Part of a small language model's weights.
Size: width 192, 6 heads of 32, MLP 768 tanh GELU, vocabulary 1024, 7.04M parameters.
Training: a variant of Muon for these matrices, 170M tokens, 5173 steps.
MLP neurons of a small language model. Each row is named by its layer, matrix (up: input weights) and neuron, and shows model dimensions 96-159. Each number is 128 + 32 x the weight over its row's rms, rounded and kept within 0 to 255.
After each neuron's rows, "fires in" lists the words (lower case) most often at its 100 highest values on Wikipedia text that the model never trained on.

L10.up447 [100  73 164 132  58 119 160 151 128 122 100  76 158 185 187 129 159 126 107 173 146 170 188 131 145 126 133 153 105 112 160 142 157 152 148 100 122  76  86 151 113 179 147 150 105 173 110 130 142 175 167  82  73 134 177 134 128 148 102 149  45  95 134  97]
fires in: "however", "later", "while", "before", "thus", "between"

L7.up701 [ 73 176 119 176 148 168 195  98 171 122 139 136 175 194 170 134 197 169 144 141 157 132 121  66 143  88 120  55 171 140 172  77 133 141 151 158 127  82  84  84 137 144 109 122 133 106 159 139 132 108 102 125 109  98 147  79 107 124 148 121 205 124 124 117]
fires in: "also", "have", "many", "about", "not"

L3.up222 [126 109 127 153 148 121 128 145  98 144 170 114 164 143 147  97 164 135 163 121  65 138 125  81 164  76  54 159 132 129 141 121  68 172  89 134 105 148 132 116 120 169  99 131 176 129 100 154  37 135 107 163 107 148 116 139 118 131 163 109 162 173 201 133]
fires in: "during", "for", "from"

L9.up374 [117 164 109 174 110  76 210 139 150 107 104 171  96 164 110  91 178 132 107 179  93 150 178  53 126 101 117 167 100 111  73 156 125 106 126  92 100  88  88 122 100 129 136 134 100 173 100 153 133 146 174  90 140 154 146 105 156 162  94 107 124 101 128 166]
fires in: "however", "for", "thus", "while", "since", "net"

L6.up650 [130 141 145  48 143 156 161 180 171 108 125 126  96 141 172  87 100  97 141 100 127 172 115 110  99 157  97 162 118 133 100 122 109 126 155 138 162 130 151 159 156 178 152 133 127  91 134 158 109 137 155  92 122 133 141 143 149 105  32 120  99 133  89 132]
fires in: "time", "two", "three", "take", "ten"

L3.up564 [118  45 158 128  68 115 157 118 153 136 103 122 185 138 181 136 144 194  78 109 138 175  95 177 117 213 158 115 103  99  86 156  99  91 122 115 184 161 133 169 150 144 183 149 107 136 139 112 105  95 100  75 140 128 100 133  85 162 162 134 165 130 143 122]
fires in: "people", "children", "manager", "management", "permanent", "countries"

L9.up254 [120 138 151 104 121 101 153 120 102  90  92 177 113 129 110 187 134  98  67  97  77 188 117 147 152 128 122  78 106 115 104 155 172  97  79 142 140 156 129 156 131 198 169  97 118 127 151 149 196  94 139 139 186  74  83  85 137 114 129 127 169 133  92 121]
fires in: "they", "which", "that"

L10.up185 [130 137  85 139 158 103 105 108 150 159 219 101  28 102 150  82 108 157 138 119 142 134 165 124 140 100 137 175 104 102 110 166 156 170 174 130 143 137 169 105 128 151  55 138 103 181 125 175  89 126 185 151 110 158 111 136  78 146 152 110 106 141 131 113]
fires in: "york", "male", "reached", "kingdom", "rochdale"

L3.up340 [114 115 132 140  96 131 138  95 154  81 121 160  92 147 154 140  93 116 144 114 119  75  87  93 123 121 156  96 167 155  75 135 159  90 132 118 119  91 127 178  36  76 101  83 119  79  57 106 123  99 124 131 137 134 127 158 139 159 111 100 116 106 149 153]
fires in: "has", "group", "ground", "gray", "is"

L7.up297 [ 64 102 152 115 160 101 144 129 139 141 108  92 155 130 178 100 115 119 147 137 129  83 209 108 153 128 122  96 119 174 124 156 119 123  93 124 131 209 127 106 116  93 115 152 152 140 127 137 167 115 148 159  73 150 121 147 116  99 114 139 161 139 141  94]
fires in: "robert", "northern", "early", "ekaterinburg", "per", "period"

L3.up560 [ 89 125  90 118 140 179 135 113 105 153 116 140 109 118 204 139 108 118 123  91 135 154 136 161 152  89 139  46 122 120 185 129 101 133 151 103 129 142  89 137 181 166 115 142 105 158  86 141 131 139 164  72 169 128 146 163 170  95 128 106 107 113 172 121]
fires in: "being", "be", "before", "behind"

L3.up485 [117  77 143 152  84 116  74 157 144 142 118  84  93 176 123 168 118  99 115 162  49 145 100 119  80 152 112  99 159 161 109 149 112 146 143 117 139 156 165 105  98 178 191 216  98 107 168 166  84 101  71 124 101 106 161  83 116 161 191 108 127 131  93  84]
fires in: "later", "score", "more"

L9.up405 [112 179 122 180 163 115 166  86 119 103 121 154 149 171 135 127  80 138  61 129  73  59 144 133 162 110 103 139 139 142 195  98 150 166  99 118 157 128 114 189 132 184 133 102 173 145 116  87  93 140 123 129 153 114 161 118 143 123 106 120 134 148 130 143]
fires in: "in", "on"

L7.up40 [186  79 157 109 111 105 116  99 133 176  89 109 140 146 132 122 124  77 127 145 130 177 132 204 112 146 133 105 156 149 131  82 101 127  92 149 129 114  93 110 115 120 146  97 111 111 152 117 123  91 143  99 151 143 175  36 116  86 159 124 122 116 148 141]
fires in: "born", "died", "system", "published", "killed", "hit"

L6.up10 [154 137 151 142 157 178  97 145 127 176 157 165 103 147 171 127 132 108  93  97 114 186 130 111  88 174 189 202 171 186 115  91 190  97 120 116 147 163  95 161 161 122 162 113 154 130 206 186  50  99 125 149  89 112 101 183 133  79 138  65 134 128  72 138]
fires in: "would", "can", "could", "will", "should", "may"

L4.up273 [131 161  89 135 107 110 171 140 185 118 121 147 126 146 123 149 114 129 187 113  88 111 148 162 155  69 110 189  36 154 137 166 137 143 160 177  98 109  73 200 126 204 146 103 144 145 204 150 143 135 103 111 140  75 144 129  91 167 127 116  82  99 119  79]
fires in: "which", "this", "than", "and", "previous", "that"

L7.up493 [164 138 130 138 157 147  92 184 177 124 125 127 148 173 146 157 136 104 127 140 124 105 114  72 127 153 129 165 101 150 133 128 185 117 120 104 102 141 141 128 139 120 140 168  97 128 113  98  62  95  95 163  64 147 134 133 194 125 131 106  97 142  95  37]
fires in: "or", "and", "original", "originally", "medalist"

L4.up648 [124 144 157 130  93 102 122  66 153  89 130  89 163 158 179 114 117 114 115 188 116 145 134 108  96 124 128 129 170 188 110 116 154 148 129 110 154  91 100 167  83 172 108 103 184 100 149 193 159  78 132 112 118 113  98 202 120 166  80 174 110 119 156 160]
fires in: "three", "several", "long", "among", "eight"

L6.up15 [113 141 142 102 146  77 164 177 133 104 127 116 169 150  56 161 203 140 166  79 115 181 118 128 171 133 140 159 135 168 134 118 189  59  96  90 123 179 124 197 125 133 121 127  85  97 169 128 113  70 164 157 103 112  92 141 122 184  84 156 120 136 146  86]
fires in: "which", "or", "and", "it", "but", "original"

L4.up234 [148 134 168 159 103 190 138 128 137 144 130 102 138 114  97 142 203 159 111  88  64 108 130 152 185 178 179 114  99  90 121 105 109 115 194 168 126 112 158 117  73 127 138 169  69  88 179  91 109 120  96  90 140 125  99 128 151 145 116  91 168 109 153 135]
fires in: "this", "same", "son", "personal"

L6.up102 [140 120 136 150 155 177 103 113 122  91 150 145 125 154  80 119 129 176 154 137 155 158 162 154  61 108 125 156  69 110 123 127 115  70 141 116 201 111 157 198 114 139 106  88 118  48 139 169  98 164 136 115  71  92 136 145 134 120 182 142  90 166 124 216]
fires in: "released", "east", "south", "interest", "release", "north"

L3.up616 [109 103  72  86 131 178 129 113 140 163 132 123 186  83 158 129 149 187  76 181 129 187  55 192 118 124 146  95 119  87 134 133 103 153 159 173  83 154 126 138 137 158 116 146 173 101 124 115 135 138  82 119 119 150  93 134 159  56 103 135 155  93 134 113]
fires in: "people", "children", "history", "were", "culture", "life"

L6.up454 [197 102 101 147 151 108 141 114 154 129 135 108 175 137 146  89 129  81 112  90 144 116 127   6 103 138 144  84  93 107 171 117 140 156 197 108 119 122 177 123 102  87 114 118 132 132  97  79  89 118 119 150  63 130 135 156 185 132 125 102 106  89 130 109]
fires in: "and", "as", "below", "secretary"

L7.up492 [163 104  97  97 116 105  75  76 157 157 121 138 127 116 146 145 135 141 172 114 105 139 125 158  83  63  67 133 173  87  66 142 171 154 144 187 151  92 102  98 128 122 106 157 123  50 119 113 123 125 200 103 122 172 127 146 186 133 156 159 168 103 139 168]
fires in: "some", "most", "many", "several", "various"

L9.up467 [126 183 114 160 118 111 124 102 151 126 160  99 142 114 155  98 122 130 137 146  70 157 184 113 124 149 134  42 101 136  66 150 162 168 107 100 163 115 126 129  68 121 142 158 202 177 169 145 141 103  95 174 160 137 161  95 140  67 161 144 141 179 136 164]
fires in: "also", "with", "more", "such", "other", "further"

L6.up686 [ 96 149  98 157  90 140 173 126 185 129 122 164 119 164 119  64 178 182 153 108 147 102 110 159 148  94 121 125  82  99 122 108 127 136  73 154 139 178 117 140 115 154  98 125 136  66 164 183 157 118 116 113 101 109 124 158  56 162 108  71 183 127 120 107]
fires in: "it", "that"

L3.up206 [135 152 159 147  89 154 119  92 135 136  88 133 156 153 121 154 140 135 158 162 173 118 119  92 154 116 168 146 146 144 144  94  83 130 127  97  66 111  94 152 125 177 102 186 117 145 124 131 147  61 154 105 101 145 161  78 181 123  96 126 128 135 146 138]
fires in: "university", "since", "water", "some", "greek"

L3.up390 [116 128 154 118 129  98 148  82 119 132 161  70 131 136 179  92 121 102 132 195  98 206 129 132  98 113 148 163  78 109 144  92 104 126 140 142 128 111  74 164 161 135 105 154 162  66  92 143 113 102  92 123  96 111  90 109 175 152  43 177 132 100  93 134]
fires in: "three", "two", "several", "five", "eight", "third"

L3.up404 [143 151 173 130 134 100 115 131 134 129 168 163 124  66 121 126 158  97 100  87 123 187 149  91  95 186 107 162 102 120 105 120 120 130 105 114  87 132 185 129 165 174 120 129 123 103 156 117 105  91 106  89 127 169 142 126  95  89  86 104 129 144 157 127]
fires in: "new", "czech", "north", "newport", "less", "eastern"

L6.up716 [123 127 141 133 116 135 128  69 131 145  88  81 153 161  66  73 129 125 131 123 104 124 128 155 174 148 114 158 136 177 121 145 125  87  99 126  52  91  31 185 149 184  96 132  97 138 126 138 171  33  84 187 128 118 141 123  67  84  80 113 147 159 139 180]
fires in: "where", "single", "near", "which", "singer", "singles"

L10.up566 [156 136 109 118 100  86 181  91 122 161  92 139 154 175  82 167 136 175 136 117 104 176 105 148 142  96 101 170 126 104  46 152 127 103 105 160  83 101  81 167 142 130  93 182 141 116 171 147 124  98 114  57 120 133 178  47  95 122 106 110 117 195 110 210]
fires in: "these", "because", "major", "which", "that", "if"

L3.up426 [125 157 146  67 123 100 146 194 136 113 122 117 178 152 159 131 131 155 153 124  96 151 155 116  93  91  96 173 117 125 115 101 134 196 107 156  90 109  96 127 183 170 154 204 100  64  94 161  80 118  76  92 112 112 136  92 166 167 106 119 129 118 188  62]
fires in: "for", "few", "spent", "previous", "performance", "these"

L9.up732 [121 191 128 129 153 130 146 151 141 127 145 117 172 169 107 146 126 153 118  75 174 136 149 151 127 156 111 155  73 134 178 139 115 131 143 107 137 142  79 139 114 185 136  98 147 116 158 132  78 102  82  83 129 128 137 115  96 170 143 199 128 152  93 108]
fires in: "an", "any", "announced", "another"

L3.up766 [125  87 110 161 149 136 126 143 121 149  57  91 113  66 136 127 100 178 126 145 147 105 142  74 154 162 120 102 180 125 144 125 134 115 112 119 162 134 152 133 155  76 151 129 135 133 142 207 135 100 169 208 101 111 125 135  61 162 173 107 131 116 163 105]
fires in: "country", "court", "credit", "rain", "mountain"

L4.up466 [ 87 154 138 102  51 110 173 172 124 130  63 141 155 142 106  73 132 135 104 141 160 167 168 136 142 157 152 100 131  65 130 134 178 121  93 114 161 128 108 168 185 139  64 128 119 108 190  63 164  86 147 104 115 149 118 108 154 147  90  97 132 127 107 103]
fires in: "it", "which", "there", "city"

L9.up763 [101 138 118 140 133 124 158 171 208 113 180 117 156 136 171 116 119 109 133  91 169 150 121 138 107 148 184 100 122 143 194 173 106 109 167 114  82 129 173 168 152 156 156  87 167  82 106 153 149 119 147 102 114  52 140 109 110 156 144 115  76 126 138  97]
fires in: "the", "and", "third"

L4.up277 [175 141 116 154 123 115  28  97 160 137  97 158 158 148 137 105 113 103 120 110 132 156 178  84 117 132 112  89 171 148 131 170 120 127 149 118 102 198 124 117 130 165 113 155 127 137  80 156 128  75 140 142 136 158 165  68  97 146 159 133 116 119  91 149]
fires in: "due", "time", "years", "life", "ability", "score"

L6.up106 [123 117 118 108 109 180 140 157 120 140 119 135  86 143  81 102 170 133 145 126 108 195 140 127 203 127 178 107  64 118 111 123 120 142 109 153 153 157 147 130 134 169 130  94 103 136 141 114 127 162 157 121 144  80 107  86  82 136  94 148 122  95 179  32]
fires in: "after", "before", "until", "for"

L7.up212 [100 177  61 168 118 125  72 137 104 170 118 128 136 100 156 133 102 124 115  76  96 105 124 107 136 152 176 153 122 119 131  99 112 136 144 107 105 184 149  96 155 128 165 101 103  82 212 176 166  64 133 157 147 128  97 221 119 140 130 111 169 166 100  97]
fires in: "can", "will", "would", "could", "not", "should"

L9.up491 [ 91 200 126 107  89 132 116  66 144 186  98 155 109 154 118 115 157 114  76 158 119 129 133 191 142 119 154 166  67  89 103 115 154 172 101 189 182 120 146 140 179 147 135  79 146 122 159 145 140 156  94 125 170 149 106 105  91 137 167 117 112  68  74 123]
fires in: "on", "that", "of"

L4.up708 [110 153 119  95 145 137 181 111 145 110 137 186 121 149 143 160 139 102  91 150 141 192  85 100 138  58  89 207 164 143 137 160  93 178 119 150  86 149 120 130 127 153 108  92 126 116 145 184 126 143 102 199  84 144 152  79 104  78 138 168 143 118 150 133]
fires in: "for", "fasano", "professional", "age", "with", "force"

L3.up490 [124 171 163 128  71 129 104 110 159  80 108 137 142  94 116  28 128 150 108 134 147 148 158 151 171 116 171 123  99 113 130 106 154 142 116 170 116 103 121  87 148 161 119 149  68 162 182 186  93 118  87 166  86 154 136  96 133 158 135 148  82 109 130 124]
fires in: "life", "career", "management", "defence", "wildlife", "years"

L4.up571 [156 127 172  83 151 142 157 109  79 140 105 102 192  74 149 135 140 133 124 169 141 136 139 115 112  98 121 115 162  81 148 136 181 133 134 101 108 106 168 136 109 148 122 173 155  57  89 159 111  90 113 159 120  75  98 144 145 100 193  90 109 170  83 176]
fires in: "south", "north", "country", "united", "biography", "george"

L3.up198 [185 152 169 146 126 115  91 166  93 139 138 113 148 164 120 106 115  91  61 143  68 129 144 143 137 135  97 159 121  72 115 152 134 130 163 117 124 171 102 110 116 149 117 137 132 215 168 189 179  92 134 108  76  65 114 165  94 154 165 142  73 167  88 150]
fires in: "this", "each", "that", "title", "hybridization"

L6.up572 [194 173  91 148 148 116 142 145 138 156 139 153 127 176  93  99 131 114 166 126  95 107 139 148 128 156 186 109 111 167 103 159 106 124 136  89 145  96 170 122 114 154 123 107 144 163 137 116 152 173 169 166 105  65 123  96 124 106 189 117  98 126 128  99]
fires in: "after", "until", "in", "before", "for", "since"

L3.up644 [141 114 130 117 103 113 158 130 144 145  68 141 157 138  49  98 187 144 147 102 114 153 158 148 133 142 148 165  77  79 116 170 165  88  94 141  87  99 137 184 114 132 125 111 138 107 158 109 186  47 203 160 143 155 126  61 128 142  77 147 132 143  56 102]
fires in: "who", "that", "which", "though", "although"

L4.up489 [122 158 113 114  94 113 188 156 118 201 125 183 112 131 125  96 131 157 125 150 112  85 135 154 116 114  99 127 167 157  99  73 146 117 145 115 130 187 119  77 124 158 128  79 137 107 112 175 130 165  93  95 138  89  52  56  94 116  78 142 184 101  74 158]
fires in: "east", "latin", "band", "west", "eastern", "platinum"

L4.up609 [131  98 138 130 122 149  86 102 171 176 159 137 146 133 123 152 111 127 141 117  79 128  83 177 126 117 152  66  82 116 189 139 127 137 113 144 124 183 126 100  88 115 144 132 132 189 187 100  90 102 148 149  75  80 118 126 105 162  80 102 202 213 149 127]
fires in: "more", "most", "many", "it", "t"

L3.up751 [111 139  71  66 178 110  71 119 156 151 159 125 125 128 144 126 142 139 138 100 145 134  85 148 110 111 136 128 159 123 134  98  49 122 123 194  82 111  89 150 173 127 132 178 138 115 166 108 128  69  82 144 143 152 159  83 189 175  49 187 140 140 109 124]
fires in: "three", "several", "four", "two", "five", "few"

L3.up663 [116 146 108  55 179 137 148 105 138 129 174  96 121 200 127 177 104 155 133 133  69 141  81 105 111 137  83 141 209 158 152  76 127 148 135 185 154 143  61 124 140 154  98  78 118  58 167 105 119 132 117 115 105 115 135 137 160 129  61 169 128 143 137 111]
fires in: "some", "several", "four", "many", "five", "six"

L8.up442 [103 175 152 146 140 173 180 138 160 153 148 106 150 131 158 116 135 147 140 143  84 114 138 129 101 112 110 210  88 138 194 135 196 118 132  66  88 137 127 113 130 133 162 117 108 138 175 141 115  58 117 117 138 114 205 150  90 121 106 136  86 110 160 138]
fires in: "and", "of", "number"

L9.up701 [ 80 203 196 178 156 105  91 134 111 129  65  92 170 122 151 116 160 156 123 122 127  82 115 145 123 146  97 130 146 173 135 100 207 165 141 103 122 132 105 155 139 135  97 127 152 224 181 142 118  72 130 115 124  98 150  95  42 137 113 124 145 171 150 121]
fires in: "and", "or", "even", "to", "tom", "they"

L6.up317 [124 180 135  87  67  37 148 175 154 110 162 147 148  95 108 152 140  90 131 127 114 116 186 118 187 180 124 107 146 158 116 139 119 118 188 102 131 125 110 179  98  84  92 147 100 156 160 174 152  97 168 118 116 112  77 135  94  89 112 145 137 140 147  97]
fires in: "who", "about", "able", "housing"

L9.up596 [ 95 111 151 131 147 127 114 105 169 185 118 111  95 124  44 157 108 183 175 116 130 111 153 171 136  57 138 101 147 118 157 141  95  71 115 156 111 103 106  80 185 101 158 121 103 133 129 138 101  62 179 153  70 113 184 135  99 115 144 157  94 181  88 142]
fires in: "more", "west", "most", "new", "south", "of"

L9.up731 [138 116 105 141  76 141 141 125 109 149 112 162 148 160  64 117 159 137 168 160 114 166 103 119  94  95 169 119 143 152 161 133 108 150 145 122 164 115  86  74  85 159 135  67 107 127 162 122 115  74 134 190 100 115  78 106 164  52  88 125 158 142  92  98]
fires in: "would", "not", "could", "to", "will", "may"

L6.up736 [144  98 126 110 139  95 157 168 137 111 109 163 178 158 136 138 142  53  79 136  86 129  56 188 185 113 116 134 118 157 124 147 134 157  96 103  98  44 165 163 134 138 133 156 121  95 166 144 139  94 125 182  71 158 142 100 136 108  90  91 175 141 119 122]
fires in: "it", "omaha", "calheiros"

L9.up289 [139 169 114 138 135 107 165  54 177 149 106 120 148  60  65  70 189 111  92  49 103 154 142 136 120 136 142 125 145 238 121 132 149 131  84 136 136 141 158 121 119 159 157 104 127 132 136 175 100  87 157 165  64 155 142 126 111 178 165 127 100  94 156  64]
fires in: "the", "of", "history", "background"

L4.up291 [154 126 163 111 140  90  92 146 126 161 118 106 141 108 137 192 137 102 122 159 123 100  99  42  92 147 136 133 140 113  37 122  93 140 106  95 134 115 131 143 132 136 154 115 128 104 184  96 139 106 142 120 174 164 142 164 148  84  77 170 209 117 148 120]
fires in: "men", "no", "general", "scenes", "san", "senior"

L6.up365 [ 83 111 105 128 153 106 108 112 111 126 119  59  82 139 138 113 143 130 128 109 132 133 110 121 163  87 127 117 107 135 177 174 114 130 106  82 108 107 112 130 155 182 108  54 128 193 138 149 112 177 209  79 128 154  73 119 129 112 141 156 133 210 167 140]
fires in: "being", "before", "began", "beginning", "be"

L9.up672 [104 168  89 131  83 149 122 113 138 167 144 171 103 140  76 120 168 190 111 116 134 134  91 124 147 121 130 181 138 145 122 137 134  89  95 199 209 141 163  89 148 202 176 140 113 137 157 144 169 152 115 208  56  80  57  90 102 123 147 114 129 149 106 124]
fires in: "to", "i", "not", "1", "you", "doubles"

L6.up416 [134 118 134 138 103 155 172 194  89 169 114 135 165 140 188 147 233 132 116 111 141 150 112 127 102 101  86 138 138 121 159 164 140 130 114 127 119 201 123 168  52 112 184 164  82 138 158 125 137  89 137 158 150 138 103 101 117 132  33 116 174  95 111  82]
fires in: "this", "but", "then", "and", "it"

L6.up23 [ 49 164 145  86 102 104 150 123 168 156 110 151 132 124 106 109 134 112 114  91 112  99 142  77 180  93 170 141  97 140 132 129 108 107 144  80 132 200  84 156 128  88 157 118 142 167 146 108  71 127 149  78  83  61 123 108 160 172 134 156 159 181 131  92]
fires in: "or", "original", "originally"

L4.up249 [108 136 176 167  98 167 150 104 125 123 192 146  85 142 175 173 156 133 115 117 101 114 119 123 121 151 118 163  85  92  93 123 146 110 135  95  66 137 100 133 177  99 115  81 134 123 201 120 118 135  86 103 120 138  83  90 154 126 129 183 123 114 176 157]
fires in: "international", "eastern", "western", "new", "central"

L4.up376 [169 147 150  92 168 158 109 203 135 174 105 141 109  99 112 104 138 126 119 117 104 142 140 135 205 158 175 143 116 144 129 112 146 112 142 146 214 172 120 165  89 142 143 192 122 136 180 162  95  82  85 122 107 129 150  94 144 131  88  60 135 171 140 134]
fires in: "this", "same", "that", "located", "name"

L7.up166 [138 164  92 123 130  50 118 131 151 132 101 104 132 139  30 160 154 138 155  78 141 127 160 157 150  96 198 158 149 110 125  57  99 147 137 152 185 113 119 106 147 128 159 158 138 128 155 111  57 128  98  72  78 118 123  81  99 119 123 146 193  98 172 114]
fires in: "an", "the", "another", "any"

L4.up612 [148 172 133 107 149 119 115 103 135 123 131 147 101 135 103  97 127 104 131  74 141 133  85 101 224 139 137 124 152 124 132  96 144 114 108 106 166 107  69 178 125 169 124 115 159 156 154  86  61 169 175 178 132 138  95 119 110 159  87 118 172 143 102  65]
fires in: "it", "you", "that", "youtube", "my", "t"

L3.up538 [145 119 156 128 107 145 115 134 152 159 149 135 167 120 169  90  87 111  29 114 102 117 135 142  69  79 104 144 104 143 122 129 138 103 128 129  90 125  80 151 114 154 111  88  93 106 168 142 141 108  76 198  65 112  60 130 130 155  94  94  78 116 123 180]
fires in: "league", "each", "this", "one", "qualification", "significant"

L6.up538 [132 174 124 112 143 117 144  80 105 161  58  70 126 103 170 111  97 178 163 143 137 116 114  84 185  86 168  73 117 134 143  89  79 163 190 133 169 150 114 169 120 162  87  56 139 135 169 126 132 129 148 113 151 130 165 113 163 141 149  60 181 158 139 111]
fires in: "be", "being", "before", "was", "not", "began"

L4.up158 [113  90 165 123  78 134 141 126 177 104 104  97 112 142  86 128 135 119 207 114 137 116  96 132 126 129 164 148 178 190 118 151 178 100 162 144  86 117 115 131  84 127 114 149 117 113 159 131  80 143  75 116  99 161 138 118 138 123 132  45 122 153 162 105]
fires in: "well", "group", "ground", "groups", "graduated"

L9.up473 [157 122 146 110 125 167  95  98 199 113 110  63  94 110 156 122  83  82  68  58 131 136 125 148 153 144 100 116 161 137 117  87 123 123 156 175 187  94 130 118  74 131 165 140 108 140 150 112 107  36 151 140  98 153 109 111 141 179 151 155 138 160  72 147]
fires in: "also", "later", "doctrine"

L4.up465 [150 154 129  84 119  98  32 123 108 108 168 134 112 123 132 100  94 161 138 104 148 160 155 101 145  77 114 105 129 142 200 132 144 103 176  89 133 198 117 108 106 113 155 148 118 136 146 169  99 180 105 174  78 169 140 146 146  93 166 118 107  47  72 118]
fires in: "career", "politician", "court", "life", "research", "later"

L4.up488 [124 138  96 101 162 135 111 174  79 146 137  86 139 128 170 154 134 105  85  94 130 122  86  82 154 145 207 175 144 121 107 151 130 126 140 127 123 194 111 114 109  92  86 102 141 173 211 133 119  74 160  97 131  85  76 176 138  96 112 104 126 172  90  99]
fires in: "can", "would", "may", "will"

L8.up416 [105 114 132 202 152 146 125  66 151 181 155 134 161 158 154  56  86 114  86 154 119 138 141 107 176 196 131 117 129 106 159 114 135  92  90 186  92  98  98 156  72 122 122  68 147 156 131 124  98 131 130 128 129 105 148 140  79 127 114 151 103 117 161 117]
fires in: "early", "in", "months", "late", "29"

L4.up662 [122 177 174 148 158  14 187  92 122 138 153 111 119 146 137 134 117 108 136 163  99 156 106 101 133 128  89 117 155 150 127  82 146 127 111 197 124 126 151 169 178 148  91 159 150  79 150 136 127  90 155 114  84 125 105 100 150 166  75 176 162 148 158 166]
fires in: "two", "three", "four", "five", "eight", "few"

L4.up260 [ 65 100 182 132  93  87 104 164 147 148 105 122 179 175 139 144 120 191  61 128 116 202  58 170 120 150 155 173 105 150 103 152 137 145  83 146 152 206 153 145 116 139 122 162 136  68 179  94 157 118 124 114 118 184 131  97 159 132  43 123 199 117 120 157]
fires in: "women", "men", "children", "people"

L6.up753 [108 118 119  83 128 117 156 175  99 132 157  79 100 138 126 108  44 148 147 134 109 183 122 152 130 165 126  80 107 115 113 116 103 113 129 150 200  98  65  97 115 187 139 109  88  74 174 117  81 100 158 116 166 114 130  99 143  94 110 191 174 140  97  57]
fires in: "an", "published", "michael", "another", "annapurna"

L4.up35 [175 118 107 109 157 120 123 114 159 165 177  90 142 153 155 114 100  85 122 179 120 151  80 122 121 151 140  93  89 160  70 128 138 176 142  98  85 147 110 160 118 129 140 118 165 114 124 115 127   0  70  68 107 146 102 148 165 118  70 175 120 120 133 151]
fires in: "three", "two", "many"

L3.up717 [134 135 136  99 127 154 104 118 136 147 107  58 117  76 164 109 173 128 158 149 137 160  90 112  92 116 148 127 120 100  95 166 100 120 132 147 107 122 114 126 129 148  82 154 163  96  97 116 141  95 187  62 112 140 188 106 182 155 114 127  84 123 194 196]
fires in: "among", "two", "several", "three", "most"

L4.up431 [100  88 141  65 110 101 158 144 120  99  63 173 126 159 168 115 157 133 129 152 182 203 130 166 158 153 176  93 119 150 113 171 203 137 145 163  80 126 113 185 142 155 147 105 108 103  91 153 145 145 143  82 140 107 113  95 163 143 146 110 165 143 148 132]
fires in: "which", "traditional"

L3.up152 [116 149 157 143 122  77 182 162 174 179 152  83 129 155 159 127 158  91 114 139 140 165 127 113 134 124 137 139 141 112 130 154 121 113 146 145 148 117 122 145 166 165 177 156 124  85 161 141 109 158 158 132 105 120 151  66 147 186  96 127 145 135  95 144]
fires in: "two", "four", "previous", "tournament", "one", "tour"